{
  "rope_base": 10000.0,
  "init_std_up": 0.0406,
  "lr": 0.000938,
  "steps": 9745
}
MLP neurons of a small language model. Each row is named by its layer, matrix (gate and up: input weights) and neuron, and shows model dimensions 0-255. Each number is 500 + 50 x the weight over its row's rms, rounded and kept within 0 to 999. Numbers have three digits each. A neuron's up and down rows have the sign that makes its largest values positive.
After each neuron's rows, "fires after" lists the tokens most often just before its 100 highest values on Wikipedia text that the model never trained on; "fires in" lists the words (lower case) most often at its 100 highest values on Wikipedia text that the model never trained on. A number after a token or word is its count.

L4.gate595:474531526519445510390537437453517445497455577492488516405477530483445448443415419478470488563480461463424488434468469591560456515536537512522519509564510530565493408500484539387589488451454545473414574456616553554561527489535430477443474461555636440529550527514558554466535580507460484487550470392418512514458430457513525485553506516568516588495484412533515543519533492491490480390590464541571414490496409539527467502556508535585514437504490465511390459450563544497470496445444510476506518548498566512559475538525560558533574508472533442454576475491448565401467507520452550429461548473474541470541485454478480496584475543448412477413487536504535461531499577429473466439441553484514467384457486507516463519574486533495587509396541434457466449585387487582513482410464507
L4.up595:566493464534541528491494434495571451540495518464450489440521501483535556488543521527484511583503536499583614459457441438479508477568532497538489454482462503394563453558553540462514415461514465505393478536483565442529545556481531547521499446450527566564546420417527433391525507426576539469439465448541538504539473624410639492506496450545567490492557503448461461533449544518604456597463485573552565526553433502493427450599547426501450460459494449584478478482491583403616527537530592440485556546586509442475410600506505456555511561439530518431535515505459505454427580563569546482497533558511523585489419455532468528510476553486423479551538504468497515439556435481470593518532602540492505460481466551520503447496576471461528486550450547485515532508565496439439521527588579
fires after: "ur" 39, " d" 25, "m" 6, "d" 5, "r" 4, "y" 4
fires in: "during" 53, "down" 5, "denmark" 4, "dying" 4

L3.gate50:546447536559540504475530493461512551559377497607540489446492392599421582570530539594573523477495418502519620421496492480467559443431569490583537565555429408472499392485440441522459522423508438562460625533476440504454444483538458539439431508502505465455512442504418558447547406542497585500501437425557587453493466418545549495493487562474580480470554480551387434505548480478471521533493497471500456481472539432585432486482448466511533488412520468520591481527507457542458521487531570516493541529485484529540502490539536434470439487519482500479526500544456422459482492449503479559424502587450575498591414574524613498456605526485481562441588502537528520464502503475507531441456501513555559552478466540454498452501554454578501462422570563522474422430529540507488427427512482
L3.up50:486560503548437634596481523406537577438553577477464434467421531516464555537612514491512487573529434463586539476536492438454493542523536399538501578480480514414537537580498584457520472544427503465601511433558554424567465500540527548426535540517384514503503453490485510543484482502473555400475522471596530482443421479464572418494508499417534475392519518441534545461521509485431519393501514463530540489449558447500484484480451440507523486449575585556489480429465527559516603503512579454436459526524465486540457446597579492547519489512453489558510479438416589521526574495448512411447496484565577489512525600452530441532539583475561597444490472461507486521428420555431609500434515475472560478462468472550487533541470444388503558528482506516478516465592515456472538468500483
fires after: "," 29, "s" 13, "e" 7, "es" 6, "ers" 5, "ed" 5
fires in: "who" 35, "which" 35, "while" 11

L4.gate136:482430546503566402525450464441541574598552452565489479554478484452442523456449504537528539528499563485468465461470580567561565497545530497476580491463441546562532509459475471545405456496569451546449442572486516529502484586477479526505596553496449471576476574471496462449419597424490520501566532516482524564496465524552508474575452446531435558534564512489603416454520540448541481430511551539573454427574533503530522390502620449485438544555516448453511582458504444453509420562449450440414435528502544418466499514621522428527621411476485453502456527478436542477473454607516553571451481412496430540475532494524470563526505475496495486405515399527537538543522531543543438551490463431539494551593570510495455497472466455488454588405457509495520567585513569503421504505466453
L4.up136:514488477526558548568494531496472510511487430523438500515457504456550437485566413581524539470501478479489504538476369481529528428499451560474563474574465498488437484519484394500424565488547428473495455379461528588540497499462485566386483392437435468588537398538494453549492484481473467501550490527534486485530380467533460550562528454554429409409445481534534536495442552466544448485418512513406551462494416581485460379443530372442440534537437509583505561423524544433557492445578599509428421454529548464457544567521506490498536446529466529446443525559410572552425424511483560545458484469537443516496445503445488415492456452506463496399516496548502467481467489530437439486440465420484467458475485467553562492442499460470463564473638478482553532463537457550487447496453535
fires after: " I" 50, "I" 38, " A" 9
fires in: "in" 80, "as" 11

L4.gate528:540476464375594570493551408529493537434430489500539420535400506527523542487478468566597511507530405496540528620515475569442405458574561544523452505571473533617535447456505478450432439474522428536512478530526569545441512456492423512578429499465500430559579517507506545463472597479574427415518556466559548425572483539456441561533508450550481507425561457426466467398592413449574542474522592567450467532534531559526510455537475479439494543553564525469481480564478506524469453481552438525493494497461511416515477486529541497443523438499477542529468504487536526466517553491523424523607517459605554451501560568536475522520589507446555534494496423528505599510424489500503363505460621494468423468482530516478517500491567542499466419431549545539538460458488537441497531505586451
L4.up528:571469513574539550569513505594455458550598528496406563505556454546594499576513536515537455479536540636492495515506526461543558481498542483489508455572462485408474472482556539459498575598564476541434537555565540453503494523505561466589495451505507453473498490433560426556552421466576388530487446464438488478490504581531548426499534440538530520432492458486449507522488534539601492561533519500406528510465589499488509607423483430549390527469508565541520566508457506482428467526576480470544509484538560457523501452415443506411521565490520444371456577402543500507509446452491439486563460561471525534486503550424539489476555534454478531545607498488568468498454537457457435426509595516463456445521409572467509478453523539505397558594439514485461497565426518553441510401464582
fires after: " " 43, " J" 19, " t" 14, " r" 9, " T" 5, "r" 4
fires in: "it" 26, "its" 17, "january" 17, "title" 14, "japan" 5, "range" 4

L4.gate354:536418560464463462412537489528480517530465555437499563431504594506465569537496441518498489608466572496425515464580527531493407521496494476477507388574493421552442464491521496497531446506465504514491449513448524469448562513521460452512484450483537520498572431525538528486451561500508412492544428510459571503491554567536486424564483434506481515494555518480595422461435521522540551467525448507383517416533563457617481359501488486559453423434493456575579379478545552386487467577494466464467522504577508470437503538559508462501611538502421499523424531481587556600520493598584405577445472507445539504449535446530504522471567531457536493517565493428564470491548513424515460469411537389410504445542540494472471391553439430555486473504516548501496532562411487468501441523484481
L4.up354:475507453480499495485598520514518394554439531505554569542498509516473478420498482469621550571570613537507564461477520621632461399432402509403491504528513541498540421527530483619474490526489478534504422513453525550544591462546461537407461482515518496427468496490511532449473558575497490555439425463408464560465550516429537542571539474534480559425522601437431492519462428457473518507532522550464492470606551558540450467505459439486573523527419466551548483457545514445563391502567461532443538503624470416407442547471452518530419441542575412538402471481424545494576497488531444485509503570549469468429424481461439440528490490465511483409483468457514467474515521480453443516563416448476503498501558511569484461485469464576467434511567464495456563513475550463495474526463553
fires after: " I" 44, "I" 35, " w" 19
fires in: "in" 73, "when" 13, "where" 6

L11.gate331:510509558480583538469524506454504520491423462532567576549525407549572546476351521478585521494511459471523539629568436592520433491552557465551436429472479504580420515398460477515459402558608516436530542562504413475525527570469497527546527557480467563519482514547346613386509532491434441476544510456547539522533524464516442394501405511449511525467416558511492534415511495534544464537584538570467446555508488541495438530511505456553521477494446549449524464496480514563470511489534456433532458524382530484481524474437530538495585485532549485513568429501575562439448523521555426576595414415486434562444487435535524534531478491484571483513580526515492567558481488414470477487487535559416490560501501477514607436508509448468449498518527488588529428528490494514503574453492524
L11.up331:486441518513515469525544482525482462535481420465507492512528514552519537580524472575500397567554473426493612457440545486588573510601443529460512611519532509407559504537473493455533508503452563470527471523425495498530489551478474543431526463509583583537601550502541560475532518508481510453469498670589469511453505546566523606524542539566508527587486547478480481590584498522517495500511521460455565511585485468528573542492560509515536493396551527531516545488554488485512519614527457411442526488543447579551465472463578558462432481509568415464502554520521519407472458525444539529520484454587528499571425505531421554515597520543663527517517549524553494512493413532583573589562510477442532552441373496455532546495479528460442583561547505577445447519524479514431481477514581
fires after: " " 48, " I" 19, "he" 9, " E" 7
fires in: "its" 38, "it" 30

L6.gate431:492481470439521436491502534550412449608570464507496556527526446416495497528478467644455573469525539475501429560413473492437451499465545420489434532481390502451442471472472526463526452485468453469494479457435479537485487509523624501470534545427524506502495432463518456463527586447475581543489533537393522562572433486452524572465514500515436515465512505473496515459515491548568594534518552466438532416450598439510417528401520507547449480553456431526575474533483528506450590405507528427502462439439500481464446491574563399563465535485465508585585474581467561445535467503435506511410521408510537520556496487433451521451686483497517541540464477480521506575460517455513617556459569555494537374528486484488548488454469503467473506431581565476436420501504585456525508547516462
L6.up431:575576433537430495550517536461499453408517398544458552499540561467596601494464457570438483523511558453526479458454487505485546429542473434469548464439591516503546420491479538456530459493428470574386488574458611536592475498498584477471526468484592512470462479393472544499470463572444501444489536491444475603491435480493491548435453489484446427469591484496490471498409459513434413506519443440537436452475419495409467512491403490510523439543533530561478443526476581467608492531568509449464568548471529550538510400469405490548453545503533499550492443553508529568549490574490524441500490540479436503435531453446461503510570479502498465496464568629432504529461469496428509573498462555572637484407515469545473472446543469435498489533525451427511645445497512507550481442538473
fires after: " d" 39, "m" 19, "iv" 9, "ar" 8, "en" 5, " v" 5
fires in: "during" 27, "did" 12, "video" 6, "admiral" 6, "amendment" 5, "length" 5

L3.gate152:422359535573541505517472437470434471573444524537537521454499505507479473488571512503472466643492520441513529546467494559482473528544518629540431441433528512496577540462567551493540422552435506522532522473513458466412543496555467473553501493514485534439449472555477535431435578458533429523646383495536451579459425462475476450524541575532500523541583503550571452431561547494496514429459525558545419503580414428525576550520500508471565482449475418582541502576514462479476468476610458481575501532493500526530466491469519489461496507550547431475480550518489495433507547490534519560477504519492588404557417451504562548478500483470535470567539534435445556514512535475480409452508532426418516382507496460491588452554454526546537480506516417382519448452378479473425500431515402
L3.up152:455509585555458454493544432551439502503510424502451555521465471454454489448467433504543546468434551496555483614505480539585498422430562423494431503516577526535529478463528473549439502581505493498517556454499505547459519484551394502419555525455419491442506556521542586544528521501498544552467559653477508484470513478547493486441562552546508481416512552505464445494551480534545497574450599560526439435433415479421425497440387537453573358532533559528495443540479412501457483428515432533590550484543483443534544470582553495435469549544536513500464546469504473496563445491503468524524496409503410442462505423422512499413514489452406546558548479531518533494522501446503481554393474538576433520503560454605577469522532514543456594528373476446497464561440581514471513440503435
fires after: " w" 40, "if" 10, " f" 9, " " 6, " F" 5, "f" 5
fires in: "when" 23, "where" 15, "qualified" 7, "fürstenwalde" 5, "whether" 4, "km" 4

L4.gate299:462411568416513447433572502435487443531500512488566535535536492498627553504545555509510516509421562511526552529450531483436521571472561557464396446550483450436513427470532581505419464471595417493467406506501418542575499522451435464432466470490489478512498497553538554537512475481562506462517527357477500454522519396457518475411472581486481588556497522482559432531497439494531461524470522536493437499523515559542542446550437555477479455470555549442524483464577440470509468493483521442534449559509426417501452433557483552526575459504445502459438566529537561559437451506473528549579554456508615429493486428542392460500558510420528513483476433570493528558534409530453478609408535521486637527594544424432523442578481483441472472411479559440423488493497585498522499479474460
L4.up299:581532578577445393514518522422599471436508488441527548472515490515469398530420495449582521478561568457462459534430471628442569548524506604549472467520422512416469562460569502547440438582588483505538444477474556567526559561511486484474518505499449473482481483378443566477448484544565442594474570522503547565481493533553607436571425430531451488465553517473477531536487427453577511490569476543498499607534466446489504447465527450484436488540532542501508417450495458491438457539454425466551507494542417518500421601435544449483535565579536463553477546544437470501377418475580531572464373496468501571434521550449526472467418482548533519452521481552592473521436512486508458512519508561494563460568501474512562469459474483547508449444481457540482429491504549584495488498428510
fires after: " I" 38, " b" 24, " e" 19, "I" 11
fires in: "it" 45, "each" 21, "between" 19

L5.gate146:485513412528505499519521462614523522550541502522524478480470509507496454531552543552411470495577433575494448459499444544452504422454578589442465437579485409594436427414459528476497467442546439491445445522571579444541551544457538484515410498503437494436501488547482457559468538497402468488544594544508456477461443524501460492497525520558418525512469580527534475463466576423573562537450599516430418481445499502469550589530568500437545554497525508533521542484513584451574528577446566423595457520494476503422485515447411523483542525431552527465556449445564466414505495505444538432528491553518509430524524522449587542469569430549502468459577460384535442475479499556492619424583496584496491501521511553430552430544561419425526405472519449455553426502484492535565441433476508
L5.up146:469508500497460441338579607574483528559523467481523490426516464606523517478451498518494495480574445462433514392424540484456551558543519470532496512389584454513514500454485437440488520455528471470435556519463457449499500402462512551460453576550475490464450527411508446536441460438487482589471495418461519472591363433394519460493516516595474555531498511553451515461452421534441522468502535457634381464479446507431522433530608524514484453476512529565506514479584447482445483510523504460517545487514494450461475477447530513588587465477520433486508444442437519507538520505544457485509554466529450466562489550552555498453550516460564601588435460421513558596478515497495415551462595531565575492543505494462551457591529508445515529505540475517534546488379556496452501567548590
fires after: "," 49, " " 32, " an" 5
fires in: "and" 60

L9.gate415:547410442536472560515558521575427478556501566526529430425544453483460470537486479593507559420520428464473505475591523528550542532519528570503468537423516479566504521454440379484561394536439393508584565460485444549594502514509531449463415513447504529439571490513547527452503454495545539467513510481537538487459575513608491464469532498542464465442466437510585441434556473497592500553515568521492454519522550541470515595513484593561578514421476437452447471559477536586482462483562393491496459515458461503483438489459496421524494472419463443556548589568496429463511478480529581535499491521531453429440453486435429457542534550562483501577483534497535420486507386537464585597494436529409511504500576491453545489437581533383433466521508449538449455431506477473453570485594411
L9.up415:562445532404457562445516546587501495510528550439636477399561456442490469581528413461579589461484445493497550516520421565451448454465520574565499429530551537616436527516549449464484507534475563381519460490490501447424505437521494499527456513620471533559452459472462455503454482428476613490528542386524571435484464534437579536510479469508450485475589440550510471471431509557428427566410419503521475500461583480547525530543545444518529479521445513541571519422503515559551584454440540535527532481559491504589431477421554517496546426466526421572482541438594601520474511412482475503393480610428476496560460476483444468533553556432477484505533541518475487468541434481577533533596492497488509523459543496496470478518467564494431506525454558520545524515491519577501455470408479
fires after: "ic" 30, "," 10, "ing" 5, "us" 5, " and" 5, " wh" 5
fires in: "that" 41, "which" 30, "what" 5, "ohio" 4

L12.gate755:536553566478465487408374487395410582450523522479437429560497445495456539585548586548572558428429520442455435402458449500430475516466516515515484467428509482481542414513407529375455521535505402506546519538599523347509549481488518525462412503565497475590530503559536515535409498536458420468547505477485513542439476514522523392521570509498509464520516533594446494429459499529564506489491582495502587470380520483563494504468452483562486517406569462535502499545468437470446498582445512560517458513521515489519491543528523519561424414498504406594523536457469491435453405497506536570467550585514508510535471464461590521442429394464460452534483443452447484431501454592471451506461471509486416501508550496478513475496499489528458518505502550458438484484434451548522440429467381
L12.up755:462466583527420592483478515474470415535558485511467476455466472542557451493556507440508472467505491570477572506429479435464470536445496465518500502461472425494537503560516530394436552489496464464480437591489500477532527441424493530533462494538456427434498485535537485447515539534587527547457517498477547457491457526482550433467596436419479496434488565500404571530552623552561471521503552496453440439552528532352438573597525477478584501515530501408494472495595575555486469527496522564585450402450568467582518572470477480397601457482532417553521466505483445519443449543485520478507588533514515561535433474448602510498581517421493504498504417431549586494523536556485459457424434583587622420527532473475476430542462545447509514504430444475503532527543571433493427439516416
fires after: "," 28, " the" 16, " b" 7, "s" 5, "y" 4
fires in: "and" 53, "they" 17, "but" 8

L3.gate8:501556537451470501530497562481540388485438491485516476462539572541485477527475455434603487487412409521490527488580470592428523524447511533426472527478479491514415458543530518455550424453474425455522460566557449491414456570476520500447591531503576504601532580530483530503433570503490362435484427379499474460508593450465502557488500467536443470450481501473440585460438536562494443508587496514513407410553533424570436483554481584468482553476426406468518483514517497530435531513542487469428519454543502451403549458519529489582490492526501561611428570475429487503591512439453477519513551457563452509535451429477602622504420527527450547441557449469428498474516523480484530439526485485491466412567607527464519438438500483430549471411520548534572469534529558537459469564526527
L3.up8:406480475423542437502476476525584506442487439396478540456455526438518407558521505571509447522478455518471442525502506622456575553505519526575511450516468438505515493469437470596542511449513564475513499469469514537497535515564539434538498467473539487494499445461435425585522428493538567538481605596482519506495558440386456573562471550539518503465445606440438420399495474519545543524479546433501574415498547581518518460536542533388422473567443483449505535435514465467429537551473551426516610510494509472459435515491503519460530435493540483525520518448457539452475531408479409595504577569475516429546588485485524492459471477441555585499452543432571430483547512554474535510494512559565488537515468452455508534549631521646517585425554578421568469468497492470511434437535491
fires after: " t" 45, " T" 15, "f" 7, "T" 6, "t" 5, "et" 5
fires in: "two" 42, "tweet" 4, "lightweight" 4, "network" 4

L4.gate220:570530517465551443488415465479521477524432554540458465446562553466539623466446513483543574482583518468373477470547531510554472450515482592481441522519427430499443491478499452598540446470510525534577447543498419512454454492496526551491473568522566477479514528456435524494591552511422588481474574479504556546457569486550419415446562449445473532502450531453467477418486483415565479508584637506519463526430508499604546443521459551520536460404560493509524478445548566446528439552568459466574453436594545494453394458497460424532524498491468558457459561486460550496537493480510456541575533459487590582461516444556469523561498485496566436547459480385530562490528528463438424448405480501556461528528567458538538500568434486465491443555427471502437542514619598473519459480570547
L4.up220:422459625545517406596418521501477472519439430543440446459474558486497560451471472532520460494466502394385590593513503412531530532552534540520521553427488471545556534569448566563520473457577463473535564545495505537450474458535518599467536399567461528491481494479504458435572447431489469494401512547558389477579600471504426485498496553518458519569506454446453478484500487476539505487534479472473450538575527474488467516516416524521474499482454478469430472597475445488515453487452440446526476505522568509454570419519401594519406423487521410452590549511443492510533562528476408549491518452532424511494488459497495468494557528570551492518422437499586538580426565559633459494536476527419480565510520529461554442486537404508426534438495496513578493525516470574417545537450417
fires after: " f" 49, " m" 18, "ec" 10, " n" 7, "as" 6, " M" 4
fires in: "family" 16, "found" 10, "became" 10, "music" 8, "museum" 6

L3.gate390:613478579410649512494517469488560473514478523472532434403509506516593551569572453546521468504479503495480428489552458517467500549472519576394454569438527537546565489456482444524457481477538473558554478499513454400443557533485511503518478531508467434531468580564513567434466477424498439411513545473500621527569447446446516571461509571461517434421438493508558477489469479407542547562523531472607452465577440469457522397501568576454642445555558514439484400518524449472482450544518481561519543456518423450503493579533479498507467505586444450501532477540578554567471485556455473536537449454497548499474490519524478474500502553478527523495538469397446537533458412557520417558431577552427475552500450584505460538410514589442445528444464513494352521494524527481512473498432506
L3.up390:477541448552535464532407532574466479511581447551538492543473550464594513455427427522510515443469393535451449491504482515560438434438444493569574503467500568488500455511553473447454453527471520460492402475446488473491574555483543554470458521497462477558475590395481477514621514441496552545481559587501497484501541484525587416445485505488543540456467480457528530425599498568475444534592525537547479531460468459518468501578556550430535557493576585474488526549425538546535452450515515480558451446496523544492562489529423539520572403513525506406429557541431474575540462500545532438565605475545468512517499613374477509435498379544525395429510600507499496510439559571455431521427526465468427535547486549472448467474430486572516453561572460515448500485489564539522408604552497
fires after: " wh" 37, " I" 30, " M" 10, " N" 7, " Ch" 5
fires in: "which" 37, "it" 29, "chicago" 4, "nick" 4

L9.gate497:559521421486490433556499509520538542534551546588443452499385594412451429507514436545584568477564496473473546482513594524536412489500533555512512464555526422539463430591444564431411489449412474538533525482500501564529466511466380477475489561557507455497554522518620456482527522400534540559537495488454471471516528580616524476556502510509494518576492467482439561491561525509516600468506594558508404543529493568456543532509520570473436580515481484491459503472409559470478588526548557564613439363508492500458446498572564526527480570578515532481455489420551457534529463469505457543474575533487447415577499555414538517552432510529523519538514508433515474406477533465580529595461481510414498478496485475450536592427488472545462456475441469467520587512459435471479546483443415
L9.up497:531523351384558474566487439581567527443502447500462550551460500532460501572497558493533554547518585483529525456419452520449435488457449459486593524495521484575461420493554441532504437465522416572481423570552566542461411514503544491552456450390536488520527540465510526500554528575540476490517527429444521485601452501447494474462559430505593561498539518548457448435450591481454590487432428506432522450545421460551434553494456532423495602562586465528537439482463515469539498538594570486563502559539406454476533500538498486430448493492470530485456545497492635477554564465508469610483494403477582509517507450554452445454456539455430535427603464474545513507534514499493565442396544489461560561484589576468477509499511481553520488538488432506512507414507457535524526477455404
fires after: "p" 18, "ep" 18, " wh" 15, "ar" 12, "ew" 6, "in" 6
fires in: "september" 18, "which" 15, "early" 12, "for" 7

L9.gate612:624527471496561574476465538512450506553570517504527557514434571537486477509421470585551533569439506427532536452569529479477564438487458476477559544620519504532447442391520536437508445493520480456565503445560528415464466506450525428597510532491506530515514531446517536413526432391542517483563521434401501507488467494452552503510551529504393597496563431499429517536486435466550480491547535456462560538480414571479542473448437428508568438508516477456447489498512626421465578461429521497586549471474527578527429545581530523524545524500571579521472514477458531503427453569426561505479524471572519496477535586446402453520541520499624452539546484496583546557534512457501483463479602448507458493545513596482503514456532402452558451464577450517404450445426598563458512504506517
L9.up612:451530429529540579443520543481530518406537414518438452522459596514459445520530450500467504513580555397496536505426493582468532412443535492546424530558456425465495508593539455512563479524455492498491540506472509500583533610551505546510548515504507558498561411427536523456516563474496455465515479473514527559405403537549513410573433608452556538561529529452437541531573456533547455553504541431551491500574474462423566492506510454536510433532527490508450403557583448547550454565480391532446476448580459612519459495586512464497443510582454435521411444532478485468500429455565574580450534535519485483552482491523495519552549482510507556411501485484529611554475445508480416581486490421500493532531530486443494517427461517501620430443508588515533470447529578584418403534484497
fires after: " v" 17, "ur" 15, " V" 13, " al" 9, " d" 6, "r" 5
fires in: "during" 15, "video" 10, "although" 7, "at" 6, "village" 6, "on" 6

L5.gate537:437504419477520491584430515550520470552537506572532506505541592465464427615464470483528612584446599579525505535394495547496528504511550476513427484433572458542528513531530588438536526507438454531542548455461488421525413503565487442486477433436479407512446499479473517448486504551500513523429484419574540536516459559532471489453545502468465514547504509496418546427490430486486494536522534519505461438431489479513449554463478536522498447485497452523542450606547512493439433448562567395591469540516447462545385413445476422454544559453415452532462439390574482518496459525443533444481478543472491438602570536542521533490583476445532529481538493431518556542429524520386568568397597552583519566433568466524469485498480522455543599467447543429462513518446483563406527531543512
L5.up537:400526488478573492521569525499512496559464470568486549553504635547625546484534513493551431490569448392517473443554425434509452469422433562473521516472498521595536501519481577570453515605476561502550511455497554434549480418533474569425460492457506451465468469489562587533499431535557513495476427471447426494443503464516442456438495514476478545425577526412559508442504579536429559484588429530429439421506600534615515502403423546503470484436567548492482517472446585505503559549459548564434483471528532503488506440541438553544502525474556475501505513496448553481551492535517556505548545568484519483529500426525402503518408569537457444445495497532429565402548377544432492542543480522500487462492462473485526478617524451450598507444472556506516572497510513581452511412433445
fires after: " w" 34, "s" 12, "e" 7, "ed" 6, "ers" 5
fires in: "who" 23, "where" 18, "when" 17, "which" 15, "while" 13, "what" 5

L6.gate248:541528491527563466511571423462449527490430466580494432505539453593481537572470405555495488551490540498517612570482411464561571488453492493579510556510570473495457473508621471554530439403560555526461567406547462488490500470591457447544493473466559484435511512526497565556510505536427499598477537474550452465446504594414601528517428559521457535599491436548489420454439572400458545528478405518449481495600552459503490535526504531515445536520531488573515479560513527467528440527508550526569487440580542458513480515406550454469513513505444487469496469451482440578547494432518551494447432536462562450461590499467577449537510525448424440546462556474539519469509478457440508507457488511411532580443515533438624457482503487403536571415545493474560524473425423442436504448623537
L6.up248:449574485539564498531480587523383540409512533479495411485504510491466489519452519536481445552452424460475358469507523518421473569550501519512491568462544574450508526490466532505552432464499606393507502576544477537555513490450528410498413567501543476522537517465590553529545572548505524548536561490516544547544605559531505542612477539518537453556478438464500526531554558497530444393569483524585504444460529482517522530459512544540424554442445523433478425497463521503485535446428494474422433495443589415515537517515427617405440511558512516414458502462449482458567484432437521518477519524538637470513533477435471501568515508439483553487540404526585476426591513474464442446559447417450435447519481454531593476423530509481430535527570500558521537475514426574538562513580521
fires after: "T" 47, "h" 22, " th" 18, " o" 6, "w" 4
fires in: "the" 47, "this" 40

L9.gate444:550462509447545437432464438525429539572513487470482435480533494459449505514421522583465486476442541546427531521595417554461456595493493527529448532417531421516500442443530457484620446488547471432593491527450430425525589510446501541505600405484530587443524543436483588449594516493407415510590495432555501527417573418556552558579558508499452454582440596465483437533463448514483533508398518480500544495528490491514429518518541582472587456491544434457452576459487465492488536528433532405477455440410554571505485534409451470531475417525548480491487529447483451514459438546488463510441469458530552486581589473475469578459480411481421545491546510506483483495389489463418566522491451480503543506498513480556479522467468517464511535534577419512496414426437594555561503506487505
L9.up444:442518489499516545546491541593461436582515477507597525457537493449625548508531515534519506402522550479436481484514532561479436501447485510536617510438419528398496511549502509547469540488571493501478579487463410512463478540493545443464585503579515505474562528487495505415523543479518555451536485461488562478434434489436545569526465505518586423467561570548429524444543445482511526467561519333455614476556548550426431633516486488433514540591501556453555571517450539511468520477523554512472461506502571523430512594458506452487564527445577563432429472475504465394461459506518453442469517510558553447428479495515439485503588434473444507514419506555470558504457560481435584447504516537610484494534518458575504437491532501511374430560462412447456521476534514464520576444395506
fires after: " t" 22, " b" 19, "er" 16, "y" 9, "i" 9
fires in: "two" 22, "both" 16, "term" 7, "like" 6, "typically" 4, "terms" 4

L4.gate580:578513508522543452590569498534409559537484498545433415474493517491478497438563442462501467501481513547493471439462429553527538487456499414515503519541448575580471406544525489426459468516437501516518523488436578505510575461481550459447558459526597442443463499447480475496565466421455540549518461447551531526420483574526599572474530506486478469497503424572553554433594566538425545562424553455506469565508526497452554449467635610529571444492501466456485448527422556491541505530513542528561498440437536364412484431524495474459472551550517406605453414474529577449473524477483623505411520521500533556511435456534463501542471468583422511462594484471565531542443503615520495589479506569486498504523487447555500554533495425436538588470523493600500572462507541501492493552436571
L4.up580:490559425412496598453464489475446519556516496548581564597562534537502419546448399551483546579533567416546539459520583538519454542474522542501573618402483553465451408447537630466419513455484532472462473483605475496479506497518445507464450514523519555481539538553397504456478487470552489500394553509471457510492541544543498457508504527565556567553455429562515461412483459519452538461455480478566492478457529469567512495582544429421595491583545571433480469562497439587508499601549515513412540479571475440557541486539467537561431372564462445439420523486426579580568526498492435496493522572556501452519490539527524482457519513530383573538514525500502446495482502540470487530496554598456442546520520449456559494440438465471568409498535510482462569541495532552440513563529488
fires after: " wh" 65, "h" 26, "av" 5
fires in: "which" 65, "david" 5

L9.gate476:439529505436446526531524509552527543521549504506498468468450493480544491452380492553593455511584519415530530442501462536487453505483479480466480510524495580520364419467444438527623490550537480462564394389492440502548519508459524447540446508504455557489459544550533536537476492463482439458470487484502462468551597446492527496400448474446538489538483534504466487416498433432530530501504504478557540432445505430484428532534583489428435421494471400542481533422553404421548509523450524540524519460373524547477491478548527478544532370465578518523488495444501446479568526481524562514542621609499481551565595493520454613458503435446477539489542454594497518483425497439472533500529475488536588444579548565433477533466443588489552518433559569493543528391424554430559435463437546
L9.up476:479537460536487468419489494490587580451501510460556540556464447434454489530490523559578509527459446459456396538506457541456480410509468580479506436437527419466515503528497462496522452496547515454477431440526488485520442549459496504537467456507503491472562454491556453590537509520396451513603554422421580462505534459474490579469520412475458542469484450507473489499581426508606551565537524520466535426592494590494475519509588559521406483551511518609465571492431480446487468463524500603465466489489512442498594513548517522638540510560487531519440526413600507494485462579433562514472488469459489453400553525402521463608496556459475430463409533566557470447482455483450549477452572512557499393569416452476481381444531402555443515506531485559454436473504555436462417508471556
fires after: " t" 55, "y" 14, " T" 11, "e" 4, "w" 4
fires in: "two" 43, "type" 7, "test" 7, "tweet" 4, "typically" 4

L4.gate236:473415501472608510508503522546441571521508564537607484490553560449469535530428395497610550557498551549383433467527517542543427495427534509510540540506559456525600413471470465594544542520552403426578454573574538583491473429516551511601393511500524526455546564449533504499468448552450458456562502497416470516607488456549508612563504503477430559467521558461509541400520518465503480476584544401461460527484536468565451517569541588496514545464454503393567529532476468556520490485439511438501516474547472549544418506457570458496600480436530438507559482484480543482561544464435521541505539551416495573500614499510504537550517543520481422522530487502561608520434483521502458451476543516527428433481519505484475553506399579537471538463447460444440494577474496507463481493501390
L4.up236:414523524414461471488519524417481429452472501449438574538597482519467532522440461488550501525553523503433521425518574423554453533498507547469416533516554559547459529485494484425541504494506549514611479520482437500530464550525507560454453604450510473461485511466495479491579523471548453461456513490489450459542566438542526514497437567510436485464484463489546515407551467459439511496569463424452501445423479487561487474623456540464510500492477485514535561467443433527512461491584427468482525587335449434553496557471492562481552543522484446472419493505428581397585534450502415491456545439393559471475455507524434460537623543464594539480531538452582534454503521494562563569420509574573475517499549565405584480576557525399481525467468500421460496462544569400617488521468552
fires after: " h" 38, " H" 20, " m" 20, "H" 7, " M" 4
fires in: "history" 21, "however" 13, "music" 7, "husband" 5, "historian" 5, "museum" 5